config = dict(
    n_layer=14,
    d_model=384,
    n_head=6,
    n_kv_head=6,
    head_dim=32,
    d_mlp=1536,
    vocab_size=10860,
    activation='tanh_gelu',
    norm='layernorm',
    norm_place='pre',
    norm_eps=1e-05,
    positions='learned',
    qk_norm=False,
    attn_scale=0.177,
    bias='all',
    tie_embeddings=False,
    parallel_block=False,
    init='normal',
    init_std_qkv=0.0182,
    init_std_o=0.0182,
    init_std_up=0.0182,
    init_std_down=0.0,
    optimizer='muon_variant',
    lr=0.00574,
    lr_mult_o=3.0,
    lr_mult_up=0.713,
    beta1=0.95,
    lr_head=0.00823,
    warmup_steps=200,
    schedule='wsd',
    decay_fraction=0.947,
    decay_shape='sqrt',
    final_lr_fraction=0.1,
    batch_tokens=131072,
    seq_len=1024,
    doc_mask=True,
    train_tokens=608300000,
    steps=4641,
    dataset='wikipedia_en',
)
MLP neurons of a small language model. Each row is named by its layer, matrix (down: output weights) and neuron, and shows model dimensions 0-127. Each number is 128 + 32 x the weight over its row's rms, rounded and kept within 0 to 255. Numbers have three digits each.
A block is one neuron, or neurons of one layer that tend to fire together. Before each block is what it responds to, as a language model described it from the Wikipedia text at the highest values.

Biographical clause boundaries. Closing parentheses, commas and participles or verbs that end a name, birth date or birthplace phrase in Wikipedia biography and place openings, e.g. "(née Purdin)", "born 1954)", "a village located".
L5.down102:140125181159166151178134138115172172168156121127091089069098227121116154163130165116171143104120088158138165190109120118136158174150097137116114130170114121155123152136133084140103204114117082139082118082153143046129134064122146146087118142105135082082164134082101154074122130135094143104132114129141185112117136060113080129130096134121133187128110130109162108150137203202097093101136
L5.down283:138115119147166149146118145117155118122195122130130103148107107097134156186164208161203201150111087178086138137163140070086116096116155108102126111083159188067092171111109097131133105137091120088120161082129147146159190172121140145158142187059213132099103076120120162119110155083142118147126181164156148117123093115145121126135109127122088143086135089113093106107118082136106113176109
L5.down510:124132163186187164138115142085123178120120092185124105125121171147140129114153151108178152072133116180155136155124140126129067129122151120160102164128099111103155129137170160113142111142130113094138113106102107177152140059073067127177146172077120104094111123169155123054073173093199130102128096167089126240129129199134124089096155130115082109128130091124060158152100119176174132061117
L5.down664:114104160124137099139142130157134124112123154106085096109157098125126175116161096161174150137157151084104097197131124136113106087131153125085138087168136098092132121109147112143062107048132067155111136110077119160063209164121190167144141116152148158115108158104115162200159153156203118187133178199110132082083125143137136105171110145096145114139113108175079089168068082153156099101129
L5.down914:191137121138165137176168102142141168142131135185116163131098115123134182088092115151164147089162133110152108118162130097114076163070079170146139099153102115132123122107157070123124143094157166122098115146135103194160134116122079112183099133117179148155202103094102142194105147110158189157088157186103142157117075161053167067133137117144054102097130155158144100118158109096126113085139
L5.down1005:164158185114142166114132122137134125138162097151080071124167161114130093119136111126137132125040131165145138083100154116142109114116240156158113155128121124100193170092108101128133118103138111118209100180103191126122210108128117182173110124130118137103178103099170153126103179151040115069174149140106120117115102104098136094086154103161132124175173091132212157137107102142094151151104
L5.down1053:190108138147171134154166147098118165065106167136104123159065071095113159113097162137140088129140160113110191162150137148116052096133124162063104120113175157135130135144155123145125127107184189156161162146074153136142113118121163130118086177161124158126121128148160108146152125108097136117108114136158160101136085180147101126119170139089152090159094122111089148145142085168124146115169
L5.down1064:145114086149120097182150106100130052115169140170112177191134140140110093137132142089130098102104140093112165172160114157093071101179182160110135115145092164074151116097098174184098052127156118108091126169112199098131131175096128115090129186146147146075153128097121104143108141059105087083114123146104184160086106101131182065104145109068107120135128141164105176174092113092132123094139

Place-name final comma. Final word piece plus comma ending a city or region name before its state or country, e.g. Memphis, Texas, Kentucky; weaker on other word-final commas.
L7.down58:097093119161148159109083141095165143085132124103153172128101163187130077088133137175169105141145079131099101084082098107131206115123189142069090137128110138149118193153091110164097083144169148106145133120163156098141109098143124167071123208162102099096095104088188158139162152124118137155058224075137115088152121140100130151154098131106175194169144120153099167142111069108149107170151
L7.down278:148160110112123098100095080155146133186164105155159090129118115139153151142060146145115109202114110109128107094096109151129144144160150179117118106121167152143071114152112106119102085130148152058122081138113154092132146131133153052153138090069157156162067149157148147118129113099125125136136073102099113122169150139151081124149149116130146130114104129148123149128102114110156112179125
L7.down346:131146115111191124145137094075130091125109115201104114074093194137157091136130086145116137178141104106113183133143161146091159174144062091075101143175146165097107136143124148163163100102100168064116120144103081122147185107178120155166122066151078123183079090141108085128099144111172200163096100110125123121133112159167110174122093089102124120113072105103114140123092188073140150149152
L7.down371:097148076145169134162127116142096161096153126104205168107122083153158107085136120142151135140114105154124092110137184139159095124168093103138095180106160147087060185097132129117140111096156112185143127139028148157035123149141111114098091135119129156215098152102101142185129135133140112102160142140081126076128119129155147158177101170125156151124133110151184121141111161097157124162090
L7.down574:177162187081150165128119132181166139102107116126106093132119132131097157124194159115111109068147136091105112126065124184127122094148165116112122121163142089113187109129142122085093114125149086111077187108126147104084076133146106140094075126087120143212074126126174205134134124134111215111092139114134129126098106145131066128110103089080144145144054125118143120118147145161165119143153
L7.down772:185141159096122075079104125125108177184113135137139186149181088166116129143098093122137177100142094129186095073107160130141090121097165166095080123104194197134156089068163116189097071166135122139128122161121091150069098088082121110123130144128093133111143097173115120114138130073109171056146119098173173101114123100094127134141099148123131149077170089144134119174139131113127178153204
L7.down1104:130108101066130146098134143149136175162148166115098100136102096093196195134122167184081071130122146132116146125106143164106091125137165151145070103134169135094112188103154102191194142144148141099095119102105195121132151133137133114106103114061137123159102154120151152103158138181133086144063125099135121174157125156065111099139164105118117088165162159147135135114159129141101127132158
L7.down1398:109110155144143161149168166113077123127171164080099116085081143195130088139083141164108106097122191127156095169140151187090151090079152124099142175119101149164152109169163159161095176139163109115108121113152147130056099168189118150106028091118117119152164109121153175126158099103091076130108104071172185062105129132115130111085096120106077153122076130072102104123175061073108112112122

Sentence-ending noun completion. Sentence-final periods, often fused with the last word piece of a closing noun (Huns., mediums., impressions., favor.), plus word-final pieces like -ologist.
L4.down236:132197148150094129153083172115126116142114133114171140187108168126106154135100123187137134098128148152130096107080140086162005138135150142103140098099126096073064143129135055102137156129078133189117154075040109137171080125157125141132128115105133045167165140072130129130139132173166101127163190137102165157138099158108158159125091118084165128130123184097127162141138121162155205143127

Post-subject predicate connector. The word right after a subject noun phrase or parenthetical that starts the predicate, e.g. "(born 1951) is", ", known as", "educated at".
L4.down205:125177141097158135075129094136196129124137151202167057130124166140168168125122132107164107065165128113117108203092105104135105109095135176145105089161153107101175137169122179133107110168068081139153103195124123172050076111142152168144127122088131168125117075185166153130150089146124197086131135119119139120087107145051124162156103095110089113129071000175102106134126125112127112108104

Subordinate clause boundaries. Commas closing a fronted Although/While/When/If clause, plus connectives like by, when, before, after attaching an agent or time phrase after a verb.
L5.down14:093166073110166163144110151112082068117080096129113126143120171094150128136164181128085040166118093137154156100165132157161090136187098127097125139124131126065157123137151081157068063067098148144139142160117119112184120141119110140104176139122119173120120105110148149076164121081102141085133160132121065132133128162128136106115177116119140156112055160145196158113138121113124188152207
L5.down319:120051121076079092110125154103172120133129119119149150098201094136122141156155086147102127183111177158174144150140113178126168053141079167150133157068137157074104097141118101124126173150099105078141174110148161129147084157172081099086121175186110163151140096146101108087134106137122151148140129130172114178148129173081137136157084071162088054128067148154143135114160140124138196147172
L5.down327:121087114075118169115171149144160136164137134142075107133091092157128097165146156077112148174130101119149099081134129146193089156153124140125124133156134127098122137172213141149137096092124203128065176065089121188104174110199114140100000135117142087125128156147078134053177146108167147135100122139153121128124138134094110119084116188103198137113170129096140091154075055133125089085175
L5.down583:083086098135122098184161114062088139113127120143113131132112111152166125134174141130147160089074131138181151123112110149058089071116143113154136102143112144099133130162101154096146130182114131120156161125109118152185138106126154146144047101134122075183116179128107143148100170117156132150152126182181138165126088167124079183113133134148129108149187156135118136127126090174169133172159
L5.down751:138154124105122124150127132142102106135156108086127129187136148074146056052132101118113135152098142104116164114164169147159087187107208153163119101163118105132111127146102120161119085095142081141153149153151137139074123160124144128109168127132077151116134141119102155168108127091099095144153129160095132093085114139094098087082124141136134111111132146108123131078085078079132114124106
L5.down1093:147103114099148142114109110177085155141115141144159115105103146116142055128065095125094142102120118106162118092115100109168151131146153102068122155118138105132127165121138158144126119117114150085149122090081090191119095140148109114177070186141085112049103128081152054107058098168143114110111137083064144124164206118144151153070127069132074119164119157146207147191107137141137166178134
L5.down1437:060117149080087087068196131067132124109058130125162148130124122147169114147144114153133119084141142141083133129112129110148109126113161119131090098150185128120119117122154085104146108120123141148114135116161124194152196155111164156081141179105138026155107131132085152084126147157120088129183120129101198153156039107151192095171155149184180122111122101110157144160197118119087118113130
L5.down1517:092106119119153161096136138113102093091069138100143142072117139105113115153094163097123080145166100103137082126127132195121135139109136174134110155111164150097116128164088170177116142118065155122165141116076148114131197049146115145091080154086117177154127110155139075154115129130121098102116146146084121159126146132129120085115121099091139101132176084139107108095079097117122115145105

Clause-ending punctuation. Word-final pieces fused with a comma, colon or semicolon that close a phrase mid-sentence in expository prose, e.g. "s,", "ation:", "ies,", ";".
L4.down238:090135137168135138146124145075107129128100163096179123109104192159108089124095171126176178070074103149160125147101061161170164162136128171108153148134130084144124139171085075148091128156159111130103119084121120133103091200107052097131144131118109069125138094110158145168125141100125200138132117125110140146129131156176087061165181105109130126098126070119151118236137092133127124114138

After-name continuation. Token right after a person's name or clause subject, beginning what follows about them: "born" after native-script names, commas, is/was/had, that.
L5.down294:137141187114112075133103158159168118136166150079131133141148108091087154138195143159165138140126106155159177090124128147103085102122160176124114139171129146175117117126135157166187110128147104135115137181182107148148104060082101113153136168121127099123147102153092066055064110096163074178140148114137176138145138078114132120141134139138086098185139087097098078131135102080138148144194
L5.down733:156170101157092151186132207116140116131086130139160181143154115132132143131140066133155134153149129156132108083103139174168062124160139133094094183158141131118085093146177133153105142149132125111116109097115110156101122096115127131214114142173116086128113148189112108075142106099174139094185085122130139090155078130134143097121151114118131134083106097140107164104177171074144123116140
L5.down807:114099139133117097124154129125140129162138139160121113163091085107102118112132074139162143143124150113141155136149176135179077120102108128110102079134127148171109139092168165158183108162167125228131090123143149195178131188131120111124077132062088131183127116110114163095124124078151100119119167103095195134171131083133166124109129129105141085128114108141068084149113116090083143176092
L5.down942:122077129096127144156098150057079127138180161103089133061166145158182135178142080169163082145120099160174145164109176144181052105110123171148107114146133156154083092103154114161149078155136158113117070169174139042105090123097114057109132159105057119065151090092141202160153123116091135155092155181164117077139140117160134149136151134140106130133137128148152177212113130096130153125171
L5.down1139:164110127157173119088128092121119101116140167108156105154134167110140166162153112152121140168134109147102149161179086124133075142074121135134095145097160102074128167146174129178095111152137099075129166086118152152113069165124111175107142172187120215127104065109087097155092147171146130201163194136120118106085142146119185186109034151229156161067169141082143122163148120122122127138135
L5.down1205:148109130168184162185121187147134131168129131141141128135110168180067130126154127133108125131156115158143119148084196086111170115156148123067203110164130098129104157145119120128047049107144122092068160162141096179093187089155193105060128101175118116068140163082030113101158102121163144086164091088125097100218152128130163121180141134135091142076075108129119124105146170123168153155127
L5.down1476:156127156156152131140154152091136112148123163146085159116100133177175144164130111134111205115089175096169171134131150123148100097125179114119112136118055159045104110110101133149123125151145126148104126143123146147144030104164106092157070145101072154103102116103115119079183107146104173175091142144150135117109144077088119169131125141141081097173074126160088175196111141050157173167216
L5.down1507:191145064172083098162149110120212184147174147136155163085085134115150134099182104179111164098178112126145117099155108151152090118107081089154129146122128078110136161149148142147118130130164138066125161138135177164135146087121153076132129127091158166168113122137090111133172070142194082118122147194130139153114125081070223134140144131111068126133144133110047104160139070172134111127172

Coordinating "and" after noun. The conjunction "and" (rarely "or") linking a second item after a plural noun, year or phrase, as in 1970s and 1980s, shops and restaurants.
L7.down173:117177106165172081099151146062133115106147102152113143140106080118171123119113142131118054120141111129102087135155103207076140116113094133176097138147093162111063145160129120099147130130138079151088122116143156113212161113110172169121138140132149070151113122198179148153135085124106152175187077097087196179108148113061155095146116139176116058139090158189100126171111142181093198111130
L7.down417:112090162183099101108156115099126144148121154134093199144146122149118153121140151157163122107129131163162074079122135135155155075083121119159090142114093108124103095150137157121087146189139145124125096156101140155132133090152143097126099137127154117157122089126137127223077093147073100158138112155088159102132102161137199121097074110118134036109204155101111128117162065147107064154148
L7.down872:148194132043122132127130123120092141139172094125146112103175108155092107172132104136123105083106107134158136080125121182122093106126173190124108121148124150106114141134174102122133188140147165124098144109140131118175164078129153152109144111175150065145062070161156128134164099121122151166104112118148169198129129110123099139122121106190129162192054148100084176120134096174112169073126
L7.down1042:140097097128127120127159169158120069192131141042153113114087184132125141131075126128078089045091154173143147212116094147094106149122169121089129147141131161147147164115150119101111119101141117193113144072183151155151073111135111130102100129104093080147132197173128092137237096129171135139133182159212144116108101125063099125157157151111127124103108161095084138137106076092188146138097
L7.down1057:090115158134100114124126140174130145106142079194138201149068067114096146076131182145152105136111138078086176123132153036146134184158106191181105177099151126149046091062170086096196138124074094105161092129175104197064148101108090161183096127143166067121152119105161124154148119184190196116131166144066102152183181160044147171107141146133115134148097082220139126119139156109132094117135
L7.down1160:130145104112134155106149106157150124119165098109098127113088127166129134099097134116099123147127064193099138182201138104156183178169149117120163135121092093044087159107121184191137159082143105160159170087162146127142101091141090076102115146132099124172147181143170152178132092129139222101106111137135077076110099100149177144167068082133188134114085132136157139125152174121101124071099
L7.down1242:113153130135131120136094149139098141110106140195140115112112094130129115131111129153109099127141122183142116162185182126152091170180145121113162098109116082177140222160172168125145126194087105137155150106106185150140139165097161139084098076096140136194118128111125137083058079117119155156135087190092108120143168162150095183096129155130120100150183126186160116099175131085059140159156
L7.down1474:158131155120079090097145152144085110095110098096146133096134124114143145183115144187101129131100121154102146155128145125166136139151207102105140125113101107135162114111149093078138117175095137142113147131152136107163037182169081174136100138172156043137169091140065098174157122127127158099142144131089143141098172144053143121122130043176084163124095133092123092120139113093199165124114

Main verb after subject. The main action verb that directly follows a named subject (person, group, company, team) in narrative prose, such as joined, served, won.
L7.down188:157172121135096106137160069149178071170118114080094106139098166197098148110035104102136127121114099096106172093086088168134028144135124101122068162095170152131116203136126152104174086141128183152143131157111136174135070104153165087150151157112136181114111144124174109114177113098094148112143104164150164132124159125147095172112129125162156096126125140101101125132137083172145039141156
L7.down360:131145110126103114119141149073196092093153155138121135065111112104077071131133084070119086163102170095112072107141095126118127199081154165170179145117117169098112111205110167152084121139176137157140105134135091109156160107144140157139102159137153159130114119197184129143219053110129091146117180084197131166104130131085126137109143126154148116120175104150182117148130134147173173068183
L7.down455:119122152150049127115148086086130122072149125149138131105121167166091158125129120121098109145124094125086117107148127136109119083107090146165085120160162093145173160114119193187131116170099103153156141152115183131206118121147048118120165121101106155048114164162123124133187122143111184070081100165070109146172181148124095157103115117141135143118132114162091084164125116113142171077141
L7.down457:157117103058122080188144117128062174148105139095151148185187129180150138176142140135105133115171148127122128135187143138186155138140135138160164116105107176144148115165107142113101145119124148115143088110070062102147029061125128124099117181144131139160162150137137115106187085117148080149113136161097132110096153058193135133101066107104114076149145103150138100101113158165101071167137
L7.down525:122110126156085104129131110119115086131193111095169138134125113115135142108172136156089153063172105142154165103097167128095123120189119123105153151086138063080168172102122146095085117162103143125090151127145189135113067156141130130184105081147095148141117227167129129140112121169137151115109102107083166128161123194077167146172105091168103132156116185103120146106137133140128143091165
L7.down580:159090129110153097157094127166140184137074097111116117150053180074120138110157156133159132162112150121168139174130150083168132110186129088112044131135088147139126123121092123083106093115149097116098152144210166170107112138109148197225116128160144185161116123146153104111204133105156123095149099127152116156148128107050184175126176101123092142056140117107129109096196095098126113108135
L7.down587:113146136148116119163026140140140066082069121123120129112125131030134137147146096165132134085131099081119089178094110027148092101119153125107124129131046142108082091114191074103153064114132088085099114096183153117145152134159186125152129074170162137174192154120175121117102149161149145095126090196113142155106148142120149141127136098122125104160161166108080119072149072170041157088092
L7.down1239:136168189147128129149114148137172094095130124074141090167138126169202138152122160110181098111128129127122118116128087137158149131151144121118077182140154100145133165153112138170125066144158146098157125135129143126103225196119121165101135187112118116090152144080131119186175097149119070142064142110120137101109075187176143133098131126103149132111049148165134109128167100113123133122182

Comma after name completion. Tokens that finish a proper name, place or year and carry the following comma, as in Hattiesburg, | (1917–2015), | Pima County,.
L4.down685:141153109149173080118087093150115159134124154127157118100118120210098053106097126155119111129100122167106109141116186153107152104121159143109156117130149158139143165168113107127087145182129143130127133104115156166080151127120117050083115105105104138130139094114168150116136109173157114157078127156109137147204142119060155140166157085172086186164147142147146125099163149046129094078124

Coordinating "and" in pairs. The word "and" joining two nouns or names in a pair or list, as in "firearms and explosives" or "Accountability and Transparency", plus weaker scattered cases on other mid-sentence tokens.
L5.down166:128154076091163170125101151148110092157184104136125151186086147171120115129135159106114133108149198090158127132204128129099057109153088104122163154094141137126176147154089171115126133129122111168067128117102123091113107119168128121085114128115147131132052116126054144155094135135107156143176115114110158168128103130168164142155172115208143146068071169144078161210157126145131153121169
L5.down208:093094125128118093161145084203099136073136108097119146097106104154103057141183173157187080187128113083160139101133112164144046104096171096098136146157052133207118062114087186101135134139123125122140143059105186185095135130204070168128126124123160088137192162189152132179157153184117133105185101150133042177122144099109132102095134165172112152135127191147197161116140124114166120120144
L5.down261:150106086164147171121142143094143145091191121112097124189180179153101104144085135144117132105099135169139143091135165135104105145106101151111136159106189159172126147134134108160172130149154138162108149154105171106132100164124133109087106159161085159081130124101123107170177142114198128122081095108126115118100132108170161139106080084121096132196108138104138119153093115205106151102157
L5.down638:039135151190085072086110136161081124151089144066128147070152116149161154137194069151144130130189116131130078123134124143155165099104252200184113158157096093173080117098071140153095120150094114217099165162107147054124079082104134113122113128082111174150151114155105132133123100117119075158194124045120100168069097115114155097114140151133067164149150160098169117072143152131166155171106
L5.down739:103146049108146086114124154152089098142148081092103062167099119082160132118133124166169112105099133073138169128162107127148191172107181156090129118100138107155170086171115088151127101091097138133173112114130140174167130093181146110147145093141131145087125132124076150126122125154199142125152118105147153082150168098096134109123128129085098194139208118136097105125179181125134115113130
L5.down1076:196143118106115093157124095144128146122099124112072063068165163217105116155173113108076112128203118143151154175166096150137178048161125138038161117151105106135114094169093163154153151124145138107146105118096172143127092065100152109143127115170190107113132146153171093193089121128111103097194169101106134107099115100127122178132121135133083143097136137143085143086153098102147184125109
L5.down1261:080115143144134164130167157190176125066121122183147157158136118171168173176141108078170141163143149173095138158122163120148153124103106206163185122082079152108117154104126160149136113101087154158089143126122136161105095075110096172148121107101100113143160127118136107138146117092150151072170125103084063161167128162130052148155132152062143121095142115122124071112170128150155145140121
L5.down1286:112070107120101137143111073120164151090177105142156165085097147167137153116109162138106111098149058135076171112159123131117132122127136129104136108108077160116109113162117103110113142110180151150085098098118088104147145185164117102100139130152120153121158109083033088091171133098189172075109201122146086084150120126055104122105082149123093110118145099082093124105090124067113174110119